{"num_hidden_layers": 10, "attn_scale": 0.125, "optimizer": "adam_variant", "lr_mult_o": 0.831, "max_seq_len": 1024}
MLP neurons of a small language model. Each row is named by its layer, matrix (up: input weights) and neuron, and shows model dimensions 336-431. Each number is 128 + 24 x the weight over its row's rms, rounded and kept within 0 to 255. Numbers have three digits each.
After each neuron's rows, "fires on" lists the tokens most often at its 100 highest values on Wikipedia text that the model never trained on.

L2.up960:070102115141135160118150131134167167152120137127144142143146112144167127147091137167145161119137152128107130121137117122085131150104158130117131141083070138160141108150139062151104166082154115131164117175098085141115101141105173150119096133136137130098138158137119136121117140137125132114
fires on: " =", " County", " State", " Oblast", " name"

L3.up1516:071114142127172137131119159150164092113125107142130115134149168118106152091097096086151092089146158122127164161124154050138124101136119128149113076116082161099150097136125127125145115107112118119081110116087121131154142162130140132155142140121142113123099146084125141164138152110126124084
fires on: "\n", ":", " and", " |", " with"

L3.up408:076130159121172144124114166141153113118104105161140139146134139135140156117070102150170124103120103140124125146169111067112129106097110119124138098135097117144132089140140122109157129078080123152151134139104144106135137138114127119144118139143142133144117130163152093168155108129130152138
fires on: "),", ":", "%", ")", " |"

L3.up1475:110120151122112146119118149100106065117113116134164110133140122127128105117085104123140071130112134156141081126140125100141126149121117136106051128127126087129155103133140108122118140112137109117158162165149130130141059153107085139117152157116140188116103148109168104080101185095125139163
fires on: " |", "\n", "|", " the"

L3.up1687:102124130141147126141111117117109129117105160108154120125110119140120180150085110103128143132153133152115142182119111136105110122113112130130121114119144149097158134158116158103142126154102146137111177124162119159140120127118109143142142101068145144131138151113136122156125189134140143116
fires on: ",", " and", " the", " |", " been"

L3.up1688:124112128120157157081158135147112057146167135122164113132129081156100157080133165085151159137160130132119154162125152153147094116112100061148106082176128129129140134161154116103101111129103150118088143077103151130159122186134151128096148119128082072122142132106133103144158126100129140128
fires on: " and", ","

L2.up891:118138155141138172125145118103127100128146131086154106131122146096149143151071106082126122122112128128132112139146132134134144137144107153105130139126146067163108163126134143130144109087099145111134110184139126135118123143119124139123126122127120159124143117126146119093096175128112149152
fires on: " |", ";", " from", " (", "|", ","

L2.up1165:123153129157133097113149102160144118050149146165147162084103138131154141132115123181120106114170148131147154108157162102104096207109110141174105123116184126145158111121132150130114151121133129090153131156122099119132113139143162146098160132179103134103135112114123137163116138133121162148
fires on: ",", " m", " P", ";", "p", "s"

L3.up841:086096170124146128157106160127139102112103129146164118105100105116109153122073109141166121131141128096089133136118113132169122137128117089103098118144140154105116128169126146122133125117142129157143136173150101111179101138107087120129142115099129114142122138160151151146121160105155162131
fires on: ";", " |", ",", "U", "E", " HBO"

L3.up1014:127132117143156115135138098099138105102126150138164124148155170130136145137084130154105140135128118152119107086125119139126148149123083128162098133120090084186116158114138135153157140154107141150201102154180097117102152139149109149117173152155149170140138146138143120130114127144130143121
fires on: " known", " named", " described", ","

L2.up793:110114124141121127110080086118160081145108109146119138169126103116118135082154121099104169129132161095162120157134121127125140151137117141127101140116132100137161102080106101121115131126099119169100134140077113134154095122128108158124137129132136123186104137131180118121137126135117126156
fires on: " (", "\n"

L2.up1046:151124131124114129154164105133099133064123134135135131110087088139147155186090130127110102148146095159155123167142118096126092131100108094138117115150127116165137094148131113134152142089133131101152080150107107135145111155167122151122133128159107148104109164103198100157108133171140129138
fires on: "s", " and", ",", "N", " Type", " zone"

L2.up1299:120106122168107141121138102134124119144129128121171115161099144133111156109117093086125085134110089138115143115136123105171130180089124136148136114128124129102159149137128182130116128112110097138099146128104127125161128180117153163118150118148114159142138113118154145148126151148142172116
fires on: "\n", "."

L2.up2022:116100120137172131110099143141155124110117131147121145101179143158133137130108100164165135138157176145119144069109165097160101124096147096132116107107134162126130121155148144144152125116162127130115148128105112109105097151100126153074148142119129105121090134134097119123104113142082150141
fires on: " |", " in", ","

L2.up1868:101132124163106115111113104120141093110107105155154129101132106142150115106068113162152157127172150125097147128090196094118131098125114124151111133119119094136142107145148121148086137139128118153106158133123127081115121161089128140088145127158084111101134139092120096152140099106101176115
fires on: ",", " ("

L2.up1342:148111141128148119092163145168095159103126162147175135100127134112139107145123089162147173134164170102122129100164113126102087111153116152127124133129160157146138126149130140134113174111146147153146108139133097127117106133100120132115122161178125104104104108153101103144115139177102137099
fires on: " |", "°", "\n"

L3.up2037:055118126146126134133134114095115120094131149173130134149075106103139145063128154134129114133090149117098149160129106100138117108135103124121158106141110111150177138128119121099139122127173135093087106199101118129156099144128152129148147102111148132104056106100153122156119130135146149138
fires on: "-", "{", " de", ".", ","

L2.up1119:124078169147136107135153105123125109087128156112148156095109116118160129143109129162147140153150161121137096098185095115141099141123116124119086152122141104169146083118135112135168123112133124149135082131127131136130092126094139152104139110102096164122123121136165120114139103124105161093
fires on: "\n", ".", " |", " ("

L2.up1059:106144145147102129144164092106130144116083127158149146100117142120115156113158118104146159159127139154139140153137127154129137126125162111103118125159102101098130137155119158103131134118179105114093154150132131144126099132090174146117150116133110118121061152173098129145130127149100152166
fires on: "_{\\", " \\", " de", " Al", "-", " •"

L3.up1575:095132141163145139109101112103155115089141114143152142148184139149157107138081120153162115117130106158139110098161093060135139131125116116122110093100122133119139104108108094153180146121111123161156131145123128123139099168094153133095106133132131151126103149147126056082148129118117156119
fires on: " |", "\n", " Best", ":", " number", " ISBN"

L2.up241:090120118168123132129138099138105112116085145156112151123132113174105164114093098103197135084142091143117135179161122105180135162113099101156091129160129154122135092132131102103128143094093127129100118144083118132166129148104155146088156095085077095122112141137146119132150135107119145133
fires on: " and", ",", "\n", ";", "\n ", ");"

L3.up807:111136107140073159148109146151103164121076155160090133133107100163116157115154098144162172100135109120129142140155118113170123082120135136120118121153137164122105116138127105134132137129108139116087120146112140133126119143112117135089118092097125082142118154126075147102172090124108149116
fires on: "\n", " |", "|", "==", "-"

L2.up132:109088152122142116109168134167136090137098139112159133144096113136165148110106106164115111150164114114128107131159106124103107118132109159119132102133109135159120111130141116160137132091135159118160147151132099157119091109098110125102126128113130132119118119155136093141112128104112111160
fires on: " |", " 0"

L2.up1025:086088148134106125137153119160125126089127120146128112114062110119146170122134175138164131140137065137143146167093147106153142129124123118124112081074151095108182135147117128145173105117143114141113084142106128131161083134127151166122165094155128150127122160101128110119138113145159161110
fires on: "."

L3.up1581:081115144143139146136128122077157137095094131174142124109131141171124141125085108129153135123114174132103119113074177135121140149076155110136125156130157116102138080136153114111138125133150134129145162149151114128134083126101110165086168101148113089126087178120121071156142087125135116174
fires on: " |", " (", " has", "==="

L3.up732:141125139154148133123119125140125109129102115163109141140143170166121124105131148096173132130173151096103109092128153122114137143128135113143113134110095177163139083116126117149133158098129134122125153142155096151147098119121136119096141136120122102169113145100116104123115136166133120115
fires on: " |"

L3.up333:108117130135126098130129114147123162112065126160140161112143085143128141126105127129163135088116114118143110101166125111108137118101109125096124142126104154153109106146127095120122108123131124184085128129127127160117145117115111138100115110144121052133095127173125125143129122145123135085
fires on: "\n", "==", " =="

L3.up204:130148136132116074107127137135137093107097124145123121100124115134147136095104115131168178108140159097139115141099123067147145104088123119134104110107083142099134108142132121118126123104132123114125097128114133095148134149102081134115153107158118089133129123126115099153097134154128141170
fires on: ",", " (", "),", " de", "}"

L2.up168:132121157137155088152141130153134146103115143118154140145121111155151120120106128118115157183143118145132124161127095083119123117134077178126145103147151105190119087148094171162117124155147158141135105133162121133144141092100112154089135110098130119122128168122162119093137153149106146122
fires on: " |", ";", "^{^}", " and"

L2.up751:106078141159144120144124163158105126104113139138151140140151103154174141126084156178123113186148143103144119101158129111123123135114149159133104143162155176148133084129145096168148136133161133122142148171147093147114083102085122173087112128139125146110123121174121149121130140135111141114
fires on: " |", "%", " ", ".", " 0"

L3.up199:099125153154167143142174146114134093077105140137161113132114140127105138140113103123155095084116089144168102155163100113117126125149112127137121145098164129132108133155136184123124150120103136143151143149156112147157085096090134126114143130119122165113166153138157084130124126097132102143
fires on: " |", " may", ";", ","

L2.up1872:129112142149161165117152134149139148130107139125140159140118149119122168153099087127103179126130159113118130160154143114058164162148142115132131106152139155173132114132133119122120183144125143140105102174115123151147141139117144133121133102127107129101107154114138130138160146138127123144
fires on: " =", " is", " was", " County"

L2.up1618:129131117155120137101114111119147127099158126118137137125126132184130123144138135155125149091127165103098113150118184104130090189089149114107145094125152124131160092114117093155107147127119122122134130155096100101099112141109167162135119150124129125117148110137172127137120114167111139153
fires on: ")", " =", "born", " American", " State", " ("

L3.up692:130118059153130115131130139127127128117114136142111134160111123193108143069091130136138131143120127152121126096147197099128131133086123113144124146110140137099133125138116115114117141124109123133103138166077149160132114139095130151114168145156124104087109153117125133133123096150124118142
fires on: "\"", ")", ";", ".\"", "\","

L3.up1465:137107149139122145107076139100111140119097121178140113136117110138131137100133104085135125123144186084087119086136139114116139160144121074137132148154126130155126140133158128153131161113124135136115143148125115145143115153105148170160093160130101121143119150154098092144114123139094120146
fires on: " |", ";", "\n"

L2.up512:087102116144129113128124151125106105124132106119154134105093108153117185125115097144125087100154105152125133145118131141142124144075132112152139147153140133114155089172140157133117166164124118139172080153126115166155079119117176136112159116116143132126137142156141131134115145147135186139
fires on: "-", ".", ",", "\"", ";", "\n"

L3.up1386:078128139142128141120141133187138124154076146139129113099130096089145140164101120140131153130167144133161120126176078122163113151120118146101115144142107121146126100141132113148118182131187139143096141159119125157149149134090134130109126109095101115149103099168138091126119167175115152108
fires on: " |", ":", "OCC"

L2.up1258:109114122139122115138152131119112089149114139121155118091108097152115217081112114102130111115165094118112136142109156112180147151137120138158134090115132142112129133135128123078153103133111132096103105132123129123159093155154105165124146120118128134144136082135183163125144114127135154140
fires on: ",", " University", "."

L3.up71:100141099131132140139104131128125128112157128171112134150130109140133136151102146114106191123152136085114145130134080124146118166101156093121142139110130116089119165137127107086143114117121106127137147140172119087116133120109122151094117128130134128108126138103140114143116115152155137139
fires on: "/", ":", "'s", " Competition", "s", "re"

L3.up2024:100127107122121099117115116166136146075106145170135144126105125155155130077105078156145130122143140118125134119170158108081153145104089134121132130115145195103107130147119143147106150115101127144093117107107126127153115156093108143139108112128126082101131131142129117121130069130121117097
fires on: "\n", ";", ":", "'s", "′"

L2.up878:115128139147113127119083117146150142123095140163109151112124134150125115091140116113144176094143112132118147128100178113148137108190116136150097139137124128131146115115145170128186101133142120172113083148091118094162132140123130118091168099160111147117101168073148085170131154154125178114
fires on: " (", " \"", "(", "{"

L2.up500:118081143166131095115143102106109158115121139145145203148108131158131145139090100148115123092140142110136124125160152119170083156117141111111097142111157164136142132128148126147131139159159121173145107144101097125114105108079133164121170126161099074133127123134143134147180093118088138125
fires on: "\n"

L2.up720:075109125145162117092107108100174106114093132143175132086111146138126159088108133141116117106155150107116133112124131097120147132100126133134108121114124093151170123149138155129150145117146105133131111156118120141120104189127147150097153125124116127112119117115137095147099114114133156161
fires on: " (", "–", "'"

L3.up228:114176125141123111097129102143114143116148149166139105170131115116150150131109132124107136107157156151116126104104068123134154160129139084099100178108130109141101135140145063131074109130109156188142139135133150123088144126110125136149090141127132116131186140135125129156087103139120100154
fires on: "'s", " her", "s", "er"

L3.up1789:125121162132134144135163132162099125066126147118159153136136110098130143159121092109131088109125133149136096165143130108063097121105092201136141119114128127174146129160129109140107112122138137153160079135101108146140144135164128120157109120158135141107076163169125128136104169138127127115
fires on: ",", ".", " and"

L2.up1343:118093126132127097133092123145111135145093134131107161138082101138128150093097112152135141113110111116163102138147111157129114096105120119105091129104122158127110133133130086106143145141057080155114154165088133153142120130080143152125130132143112109155144142173167149122117086130104133104
fires on: "\n", "=="